{"intermediate_size": 512, "norm_eps": 1e-06, "positions": "rope", "attn_scale": 0.177, "lr_mult_qkv": 0.5, "max_grad_norm": 1.0, "decay_fraction": 0.449, "train_tokens": 316200000, "max_steps": 9650}
MLP neurons of a small language model. Each row is named by its layer, matrix (gate and up: input weights) and neuron, and shows model dimensions 16-143. Each number is 128 + 24 x the weight over its row's rms, rounded and kept within 0 to 255. Numbers have three digits each. A neuron's up and down rows have the sign that makes its largest values positive.
A block is one neuron, or neurons of one layer that tend to fire together. After each block is what it responds to, as a language model described it from the Wikipedia text at the highest values.

L4.gate19:135142130100106135146092105128150135149114112119172117099100127139123145151160109130137080135117143078146129153121119130104085150121154139147096148134128134138088153104117163096133144123192136144134125149105103107166125131207110131109111137066163168087147133151112076139079158145143120114129093144112128103184106129130082104132122122184136126123113146145162130135120105133146138188129
L4.up19:146128126144161126091137137120144135126140142140165124118134124114164130117134138119114122127157119148107157179136110140110147111135141135151130098124138092167124161119151110107136086127158129152098153118117097098096116106131115118164152134095114143139068153140069131095086169121130134168149091137116149122128160144147135121100160155122105107133116104118175117101151155159142147100168
L4.gate111:153151123119157123122115150107135114104160124169088135101128123087153104122140076122089134131156143123119135132106135125114194097119150137124108131165130105142100112110153174100172114152093136099126161145135116162130129169164133134078118178120150151143082152127127070100116137141140124122132152124148104121095173132108119092098123126116134118161127131128121078115138117144139122110135
L4.up111:113132139132138146132155097079119174120117118155139118130079143108153119137114095093105143136160099174140116139147162116127165131150117108129127140105163108114053110131148212114100161153106149139108151149119088153140173119093165121118125159108144178103154152081107099145138100148110136101122110154126134154122150127161164119128138084139140121132114158117122130110131126137180113094134
L4.gate207:139128150159083118120090136170124132155140132147116090139135157102126151084123138108137138126146150114104159147145119136073152136114106150134120153172122166086111157108152156142158119147169138098108106130154091115119130149145163121115140171113111130095113157097110116126094130156106119144138130132118134133150125179142094122141171153103074123126160138137117180106116104123145133117156
L4.up207:176088105102089132120128132131122118111105123134089125142091143108143154112124125169090152173160150165103150165123185175148153140116112113166101122074167130150104150121174127104140129138196141111111095112121105160098148125132106168105141140123126143132139129097144123111133105104164127090097103135121136115165090149122143113163081138133089158136133154104069118130139114152125153145177
L4.gate350:134104144143137103135088092121153124114120121151136148093116130100154185133134157175108137144106104149093124175100098116134166132137112137141118123116134142109108104083117134149128145114154131134132127127104123139136105130115176155105120103144150119145147132135086118134126126178162106102119080102147114155175155142149105119110133160077124127137111113135169141131147110087172119068135
L4.up350:056087124121153124112160153141118144127126153129142113132151122145135124102104106167139113149161130126108114116128126096063148146134156102116063147126133111103112090082140119137159100117141114116126093163099151113107133144137117123157137102135106144100153147152119125132097098077140132178121103117138122159098119131130131144134119117142150164142144132117070122150180162140134126139092
Description: Final pieces of sequencing or linking adverbs like Additionally, Eventually, immediately, finally, however, plus time nouns such as year, day, when.

L2.gate461:172107087166125142153111138170133124164098141137110122101155146122133148129102159118124108132148144124127092128131147073152149123096111113102105125109156111156123120148136161100151119107137122147151156118137120143118145108123091174128130136129111089106131134127156146151169163129150117148111191100135143101129098142130167184096137137111142069156117166152128146100136110132154117073156
L2.up461:103107114130160103111103143136128123138147099122129098162140160088136115170117153140093127117114111112172131124147081117143126124118143136153134121114121111141160102161090135123117140124160139122079198114136095107146139115150135128155067156140140116158145095148114096132151108111118147160108104121127164126118125126118166145138118120102140144086103115171160160140139137168068115198123
Description: Word-interior pieces that follow a short first piece of a split word, mostly names and places, such as V-erm-ont, D-ist-rict, det-erm-ine, tw-el-ve; also a few standalone words like as and than.

L4.gate179:095104105145139140098161128171118115121125133143119158115122119088136135114117155104137125091136085122119131111128107156112171137100142152115117175131093134136111184097149155156172099106124110114131087154103117106121138146156096123088134147143100111115159125128122084118124086092123094143127165145177141150116082085135157100082108111142088154153207163169119112118125127144129133165148
L4.up179:109099130150109099098168134164109117128149059146123104110094156119118149140150154127121078122106140133108146113130110105091163106112100132122115097153145124075087153093151125158129144139148156097104134136151114111150158111143106119097130134141147153115152096136128151142128122117146105088132109153110117145137123148163121126124090106148182110142152119117143138148160127099112107114135
L4.gate199:119143134089106117168140107097129146107144144142108124082122119120131158150129114107129160094118118134124133174058101120126114116099139114165095168121178118164118163140094160097126146112114122132126119135169114179104145075157073102093132127108138158080155149093160123120105141123175140165139132122125133104132118136165139128097110150101119158149118115125172113126116170170147114099128
L4.up199:145178134124140146137106109145109115146147170118096097126146122122137102164150115128139138143151150143151132113120101101132142121131129139141140090114154170146147153050099192146163147105124114150127115080119118091120107117111118115097159113118171093110172144077136109096153088124125111133101134137088155144123137129149112104073120101128109158148162135140124147114156132149115128094158
L4.gate281:097133110144114117107116133125098131147119144178107114125114165134133132104138152155178130127087100137116098142147099116117142148140107144104125159092138155119112128111124124168105119114115130110141162131138114144156102166101100137112134119123159183142164141121119113102138138125160127108109099174154117113138158157093129183116129130072095098102097123151134124165098159154111141133128
L4.up281:148117113158173125117130179105153167090120108135071188131108117109142125120159157183140090149124133131140092134160156150100159177142114128113089096128117141144131120109135124116116101145149113131123115080126139115154138110107128137123163192111157110106127151091131159213114109122128125086123127121181091106145160149062133126136133151114140144122098098112123115111110116095140091122136
L4.gate495:139108103128111129125133145093133133142135146133143131121124136118133144095123128156126105126140087123087152143145092127098112139141153110133116140091107110143078147109134144127163105145157111147136103127135133166137156120159165118033148134084147128115133180123163111118138125128163134126173117120163144146137145097127088118109120166143157185143128133105142149157149157146114160116109
L4.up495:129119139118109126123134107134108122131091137109121071122172159100131168145116101174165140128152124123111136126129125119132156111108111159121109146113126134147098145091146120165146130159126112137106172138137127139149127151136157150112151103173156106121105125114159129144168094103173108153136081121152129106114157134076142094113098114110141162132166153098083100131092140138160150109131
Description: Intensifying words just before an adjective, mainly "most" in "one of the most…" and "-ely/-ically" adverbs like extremely; also scattered mid-word pieces like "un", "ar".

L2.gate351:142112111135133125162091103135124118101112127124157151130165107091144153144158144163098141109102134100142119164114152090101145170148108110141110142110128146085085143135150112147131134123134120111129111171143156143160133150136120084100169123176120152155124111105118154155138147133125109120126152070135138101138127155113144145120096151136137086104116105108143110121152124112142133148118
L2.up351:126117098134161121121137103127119164129097163111113161090113113137074149151080135061086147152173096171116106099168122152130146142109130136128131146141153142158146145100136162115176105127139144118124099127130130159087133111127129127169151128109091127125106123170132122111079113181131135169112112097128116136113106102096103157147168127150152129118159129044139112088121143175132130184118
Description: Word pieces that finish a word split by the tokenizer, mostly the suffix -ly (cuddly, latterly, newly, sexually), also fragments like Wrede and quicksand; weaker on when, this, which.

L2.gate32:117118170109117148145148115122147171117066096131154124119133124134112177096177137120107155114178147094135077135122116142118140165115111108115084104147113122105070100126113099139142134173083117168098143096105136149125115124140146101159134128130077131110160091129143126112153135158137144123142144146153111169126106119116105093135150147123122146145134123134127147137187151136130141102132
L2.up32:162098107123113127155132101160100148158137099131139149125153100084137109111093089137125137137136151160138101157154131119119091101120143129118115143151091099169088122125088108123127141093145121160087091152132087140114119129085141126158144118132115136095176130135171164113119146075122151127130130130103154090133103147145089091128115162123143131107092115141163110128107127125157133130112
Description: Final piece of a word split into tokens, usually a verb or participle ending, such as requ-ired, dem-anded, def-ined, demonstr-ated, which is followed by an object or preposition.

L5.gate1:114099133115095148168120117107126164171126164126161137148125142097165111123160122149104065157117111093092161107164103089089186156113116102105107113114118118121153178080161137125156146116142129125112080106079131123134157128121134127123129094118141151123144122182096118135113122139115150127129127126149146145156133113112165115117194144125137122149132132045109078163092135121145157166148
L5.up1:154120133087119148173141125142160134136140143131137133170151161163172093092152097124111113110138131109140126111117139111087122123141092150157108107120096128132081119135137130174117160070117119101126090116128127135124113126121136182103125097114135154118169136135083123101113153128123105129103147135064117140106160079156164119148169109106055142159130141127127127134153134112143144133105
L5.gate68:154073124120101134132112136171110095128100159102095166098119189137143165121081145151068138147136110118124147144151128099124134155134118159140120126141115136118085149123139070102133136124178131146095120128151114099089133114151172156099099129123091117090151126161144131135140119102141154173124106131128097149120111157139110146104144150142136125107105128079126086084095138181117104114162
L5.up68:137105148137114108113158128126132099159122176186182136129156101125107150119107102120141133132127130112094091100141199077139134100096094131157106148166104108161150126101128121127147165116147151147072127097152163107122181128130123149094167113143143099109120113121116097124091111132140106152135141102142129131122146155151149132117098133147183124110152104094115146136101115131131159176139
L5.gate116:160156101124118132135073133102134133097144185143118119084117100126152150110128117109104149123143102148096157117129115127105158159088096120140115122088144144127162094093155171128179161113145096149136163158155093157127114115124109136098110139148151161121125136175124138166111131122139146181090110152088120110154169146123149119129140152133140124155143141098125143105130092158163132138106
L5.up116:128107096150119124100139107103125121098121134162139106113097148100131134098144189139070121144167121124133139135122104154149105150154111116157110100138126145173140096096151119163101070126128129117101137123151146144155179092137123144133094132131121150105138128150084119151149104152161118104138134148109136105149083098124131140099117101070106119127128134130107107123153128091156202123118
L5.gate343:121122131165124141114128155157095092124096121164089150135151124117108143114109143131136098157122089147102152147117191100106120149141087159116141109131087139111138125125084126124152147142130128115109118178130098164142091132128167136139144125149136146138136149142107158148156142129104107086101155178082158120080143130094157150097132126108148119142139078176129118119144093103151172132143
L5.up343:132153149148111110141113155112124097131160108154104124095155120134155144127151133146120109143117133114133139132119107167131079068161115115140112142162117120130136137142141111109119113045106111117123115124154081128091118136140081113122149092119117129209141146136140161146099136116132155103120172118105114095128142122139129096133122091063158130153130123086128154130116137143109105147121
Description: The -ly of "newly" before participles like established or relocated, plus other -ly endings and mid-word pieces (Dip-l-oma, Mus-l-ims).

L4.gate8:116124087093114141123143117147141094146095130147101133136120149158101146148153131143090147168160107119099096107109165073134144098122147103099160113131137141171126131119089116143100113132142148098153108142126165129070117163118104121161122102124120145155127154153110101117098119133124124128058143149122099167151056114160141115132118123139105131155107160130135133125156134132168129181154
L4.up8:115116126096153144157112159110107100167131129126139113163124128085123162137134120113166109099086073131089128157119072106114143104153163100114133129134132112110165102102142069140128174173098118135113115150095139178195125094098148135160182123122134149124157134157148140156120122125151150120082161118125136118128093119150129151095112127075140111124161125120126122109124132112150125131130
L4.gate217:138119126127126131094108114130147136161135112119144129125160116128139139100130118146146124129133127192148100073109119082167097185170184136134153141135107117124121132109148119131125128105095112090162130131136139207123124100138130108181153142125123121117139172148118109132083169122157081129109118092127125106133145176145105110094117146183101135121111164152124114159106127061107125149134
L4.up217:154117141119129178120146104146178118100090175121135126105106145147120136156140128145161145136150132168106119164156143112159157097126128155071107157136094137168128143142155112141152147113137122163143138125084157099109111154137115106179141122131177163116138146136175106153145105122161141140123138142119116154145080151118114104149113088158142171094125137091102122130133111130146117114076
L4.gate285:143126123101119149100154143105116163101144089102181121158105184141102105142094116147097154160146119148140072136125081140125092131129143136143132114136132148100177058163149144108135145139090168127106093108128128129130087134104126175161105094143109130153179121162111128101133118174125136102106096107143141156169095108133144102155115144139157139125163151126133102137129074118140128108139
L4.up285:075142116145134139086127134115096180090118129121171115177115128125114118090151108172149134107161140148135160108073097097128122184134111150145119136140104097129127132106148119099141108134148164157113105117094156132126109113087132044117119114126128160145127125138155114159123097158157108131151117130125100130113117113121114107113159157154151114134126129120111116075144156119100100138099
L4.gate295:123122167150133105163118101110147104135123123111122108194140148128135160129136128129135149162115136059111127087132088065134130052119131146075117127194179147124121140168132179119151118113135121125125106127112127120168126080136129106128139144128088106089116129097114131126154096141131096105136107117131150127124139118140117151106106129112139159112130131146135171095154127112114130163131
L4.up295:130123132092135144173155191119145119136128112137163137172109100137112166139170147092130122121147093103133167089131138123126122155105131118112097139167146158114127094133129145146144105135130161153122143144151095113144118105155165087140137108107156118128116116139085128090097146115128116104126115119102138165136105137097148160144074157170125169114116153143107114179131122194112150160176
Description: Suffix pieces that complete a split word (verb endings like -ed and -es, name endings like -r and -s) and prepositions right after a verb or name, such as fled, Piotr, known for.

L5.gate12:113089084153112150122138148145160104135109101132110123138112141122088189168139142112101110182171116100123117139125119112128124118133111144154089115119167109082124127112136094101136135147172128118103173147134141122120129099136115120162141131058169143109172146121140123105088130124153136104111117108117112119140125159139143144119135155091151126164098149147108123129122131131145107149143
L5.up12:161092084178096162164101095127141160127097115149142102128117146110124133158127113088174153133145106145103136120145167096149118107125090152140117121138109079126147153170096141106166111105156114135154154115148127115126112144155162109103150195097125115101120102145119135109089125136126126136170124122102123141149145077133150152143097118127141114081105129149093154107135141156133122110159
L5.gate24:124160119112201173132142143137122098092125094092103144121154103135141109108134121100120159123153142184133144100140115102147134127112122144151148133161144119139124112110141153128158111157106094119131181133174098097104129113107118089138128145160108104148089081184109135144144109105113074117146136147100097133102151135108165129156162197126101072129129140111138113139143145126103148113148
L5.up24:150120146118079167109139108118118147125122138117101157122112144159166128134132153131150133161156195118142150166116138121122166093174141186104104140134136131191125142086171136086135093182132115107155135120086113129163090119123131127138126122145127111122112087150131150106093108141104111071099133137112146117093135114147122121140144081100102158155132107123145128099147138128147107129156
L5.gate407:164105121166145106128151146112168110126115096129146165123104140156144154141155135140116151119108120102099138084151116100124120164140111128120136096091115138148143110158126114112121141164108148134123110150134099156186112127104134092165144135101121066139066137159131131145068151102092081110138164133104108143140136121120127120100132089156140076131155108102140089097123132169123138150156
L5.up407:115110106149113161118137086141123092128107101147113117120148121114125135095152151152139099107134140129121095130143150112106162127108131093137128080119125149162146134138134104127114072114120116182127127129154096122099129117141116161092178109123156101143120145156110082190114091148138078108143115141099151126143131163123186141158108100098131109085148131131126186124125137161137113110137
L5.gate448:120157089113114128161141099144109131153120125128063136119161115130145129073132194122157108113109111111152113143141137071128077068082115132145129131085079099127122138111112114133096117135153140122127126120104144107109131180121127092146118104163150122111114125139139167117159153099148113125149198133121129101173145177138129146121141165129114121139150102187133165145144098125144167137150
L5.up448:148119153145156130115130126143083126138133132125110099137138053136090128162143144096106167137150147126126123143137154128146114121114123140134107107132134096141107154143124117110099111149185128156119115101129142136067098141149151148159132114160110146136124118153127125183117106147074169144120182134129168179085116086156120138129117112111151107141118151139156102120114148106154110124132
Description: Completions of subordinating conjunctions and clause connectors, such as "that", "which", "where", "when", the comma after an introductory phrase, and split pieces like Acc-ording, Al-though, W-hen; also "act" inside characters or impractical.

L5.gate52:125091097133115157171140150130136152138128128116122115132126119093170148150090105149150126127121138131133109112142142130097076105130078111135146130134141068152151112158151112129118122133159096184135113141141117101142151126111089114133110121138147156124122177182139147124098145096068100131145140100127125100098101148154127131110136113135156132137108120132108112092148113105112150136138
L5.up52:147130103137154142138090131124142128156128130135104099117120124078151141127116090128186118099141146139169101091114159120099104088150163134124143122114181106138150136181144135124107093140178117155128106172143101100115144107130123105098137124144135147145101166152133143114095137121123135130174136133104093123073151125143114115162104093115131126135131156144125149127134107139081160113158
L5.gate354:121095100146166155158098122136145145149120138128085117158143152105155130158142126128137091120158113135087106079121091150091180107129147144145106133164136132125129122119082135112110123107105143136153119092136137106129128128135126113095103150151032171102159134140122124122160075112089082105121102140086130142122137112150117135127155138093115135142162140123129107125116111196130126118139
L5.up354:100128108098105130137157120123093141139131128088168109157164091135115175164122123153124096145086094165065106116118106089137107120138140074154127163123092137160125144143127158096133148163129138084153163133105117174155167125126126109139137136149119138145155089130137134131136111137120157113126080143122147125078150126139123134106099155133142094131162104108069105104082114196141112148110
L5.gate360:132089114122162126101118103121147184154118168089123135103107082132148124125112151100133101111158125124122178097128141107111122107137113143118153179130178125117123106130107146148119111151106103151142142160166093141142111154130104150150108127121128120122136139128091184135152136158112140177148070115088085116142127143146124144119142114111139098079121157165090122149122112135107159150123
L5.up360:135163117158150157120117147176146149085137138112119091161123148144157143158098135114165113123162150129159149112152125133128114149119104118142124145142179098094129080131108103189137158102103146179112138139133120128122122149121117114100142130145119157146060142129162148159157144151106112143159118103132115134101135143133156142115120142083124127163157127097121154123142132102103108137127
L5.gate372:156123112158123114135151153148110156117163133149092161090141113138129146110148167109159118175127108113132154157116129139127129098123083113119141160149134132153106107147162169135094116142124102082131186095139152129092074111093159134125133106164135175085107107083104158094113141145137153155100137136099141112122156100117165144149142141138133134128122111121151122108114128133141127097147
L5.up372:116140115138168127148139199136137151126136097116140118149162097132140149132115149162131139093105180151138162124130138124135106155149105033122155133147138089150086143089135121134151158102113116094135123083146116137127126162122144127159166090139111094134088144113127164139162140087133105124126130108123093145152114117142156143137165096120115110115166142120153156118142127133067108126141
Description: Second pieces of words split after a short first chunk, mostly in section headings and list labels (Clim-ate, D-ist-ribution, Stud-ent), plus a capital M opening a name or word (Moscow, Many).

L5.gate25:121162144134100134069128089107128122144173119107126153116124138144114141124149124142095133129154159127098109084120114077117117118140137116120143095131104155117137161145130148135078129111141128160171140121105155118112104164151126086145138148191091118089156145142093104137143110124112095122161102135107130120153147126108134125098121159125126098105140146103151158171121134081183127112139
L5.up25:123150117138088176109110097111137107114137164125121130148071136119124164118114129156146121126114133156132147129143139141086158128123145138174118154186197120093133124116101131103157134119154142137115106164122115116121170151155135101116128137137141080116080134082094145085109164092161121060140087136108087110108100144107106145128148124089140097110098152119131151140141151097134133104168
L5.gate244:128101139150146142162133104083152122122108132131156160087145145129131181130084155132102142184130110130152099188143115107114099117120087124133118105183189154098179096096146132135112165123107125159170115110146137109157116144118106129147118133107129146143124156148127123133130123121091119094160108150094097135122107151103105094094069125132134088109109118135174139149107147122141159118124
L5.up244:114134130163102134134118109147141113137079110109129161109123174124082143174150077159139128141112095140148158144124124147115121086141134130142118106111151119137177151167091147110221127126124150135123140139156147145152157105093124104112135117113113061104149116125169147125124176123137110114130132116122176119094126152117132099123138144136119120093124088112166103143137162149165117164090
L5.gate307:099153101140124130087109103117113115119071125145097116190144163167104175145174124118094157083129113136129142128124154108136126115147153130142134105146136096121157140143145109123118132126143119141110139142105166140116101148083155098154102154124128105139150142123103128120116174156135116140150130114125118097179096101154119153138138140111153125118123151126098095159098127151143099141172
L5.up307:090118146135146135156140151162124126148096130101151095125125125078100120154154126105107154126120145114161106157135136139118105122170144145136109131109136141086138127094155137102119136106143128089099110163153158201132136105115145096158104142118129142173141115168100123097127162172061140100131124128079128192096155129129150161142131129124102137150137165143112124121110122134161077153152
L5.gate351:129116143161124179123137114172106162099111105093118139104127114178118146147109157149155159114126098133106116142184121126086122150105149107158107146095130101102082137152088138117121136139119140149129117160130107121140154116151123138098139142126124135112165123099171171132150136110162098104123153115172105143130095125128081134148102120104125096099114170111130147142146152139126095146161
L5.up351:100111097090159132143108143158141098118125108136151145115125077120120110105134133200122157114143127155157112135161111130119102091122126135139109138167137121125141138128157090126133147147141108156113061129108092119150170135099125115124143090109129110149137113149137151086140120114137119145191152159151121135100084115167070120152107099129134123106118140159135138102146131174127158153147
Description: Final inflection pieces that complete a verb split across tokens, mostly in narrative or biographical prose, as in help-ed lead, dec-ided to, contin-ues to, bring-ing; also the t of sentence-initial At.

L5.gate222:108125096115145132165100112146081116150086127128176143172110091127121118107157140121127102165151173142157152155104160130143086149129112154130096132120146118127123121101138147087151117104120064173098146095097112127117142111089119092213134192142111138084135124090121107104110142136118124141102134086126091129135124116138130118156136138120126145093131121171130110151126100153166131133145
L5.up222:134130125137155114145140109128108134118143089120156117172115092090123145147156151115121100143157165138098126115111145152133110094097143090115143168161070142064073091151134127103186123122125121174150096112125178130087200156127132093168131154125131118109164080126141120104096128109120106149136170151137070159133118097185119103172142149120146152142111158096121106132118122124153131135117
L5.gate324:141126122091148113131138084162135143120116120148131155116163122097118139069089120142099087112116113121118106156151099134129104101115104151164158122128127136159058157127128127129137119124118146145079086100100139122150182160151145105130137111125147137106130115101121163099128118106066128165174137151106118138172154161118097123137141148119126142072120153129166144150132137130149121151092
L5.up324:087093117167137107112096123160121172109135128139155128096091112133137098134131147134113145115129154157111120149161136082174103165140140127126092140119127153131103122103162090102145187180109123136112120125140107170096142133204118124150088120153130124105154127103140132096145143098145145162129160149149115167124129130110090126128120118128107097149183137121125101155142113107091130127163
L5.gate334:134139142113133064140150147142096131146168116145106097133173144157149097122143096094135134080171104148075149107133133130111127120133126159110149166147152097135125106085094143137129134099173088137136157107105106117115144134124094150129082144182117169154084131134112095138136139133163149122126144120080090105104141105118137142160150132123169132099110126145101091112120102137124151123126
L5.up334:077129130152113121131136106088122111158146113156100067135140145143101158112120187146133133110128114134109137163144116147076104142145088097165132148106141110125160114121159167085123115111135153135146100141081129126120125162121132131139066132116157126077144150119143104105123147165175119124154110157157107095137145120157139114121075159067142139080134114086108159103078106124147139097153
L5.gate371:115128106152155129119068091096166110127134112113141143146133118148107137091149185178162112083170165094164119165109133143136142132135113126105117185153078093144113128160098141116170098096133089084144140121093148150152126101108081116147149148121080154100166145146128135141139140129127104157131128143102147129096120177130164104104107141176135130090106160168141118132153108114132156106134
L5.up371:175086071100135169188112124125164144075160140105093142095113121151126118145089112102087121132145148162145136144131125139103109143122138161146130115065109096161157106089131130116114143145125150143132134148116153153141136103116115097182123120166081121144154103154154098131131099118090129118110147135124140185150088138133132123127127154155114107130115092114133104126126095064130139127091
Description: Word-final pieces of verbs that take an object, such as cont-ains, comb-ines, feat-ures, plus "with" introducing an attribute or accompaniment.

L2.gate401:105151147146123137104128152132127164119129158063103128100144088117116169093092136082124143117144130148160139112156126111129137153162092126145098107151100111155109138132116085129145114140107103148093110114129160121155134174153117172139105130125127164124123103138087120153120094144149106178155136102135151125127163128165139170099093123113119136161083117110170149133136162118123160147098
L2.up401:104153118137103115118137118105144145122145139136077118096102128168129102099152105106138137110129122105119149122103115060123116082135104117141125135171138119137086132116124079120107123160166130102101135124116107173146115112098126139107170119174187118117141095140136121174145143141152127115166134181082139081121124054169152129120110092149104145163141162111162103130168108121133126130147
Description: Commas closing a sentence-opening time phrase, often at paragraph start, as in "In 1991," "In November 2014," "By the mid-2010s,"; sometimes the year digit itself, or "these"/"when" pointing back.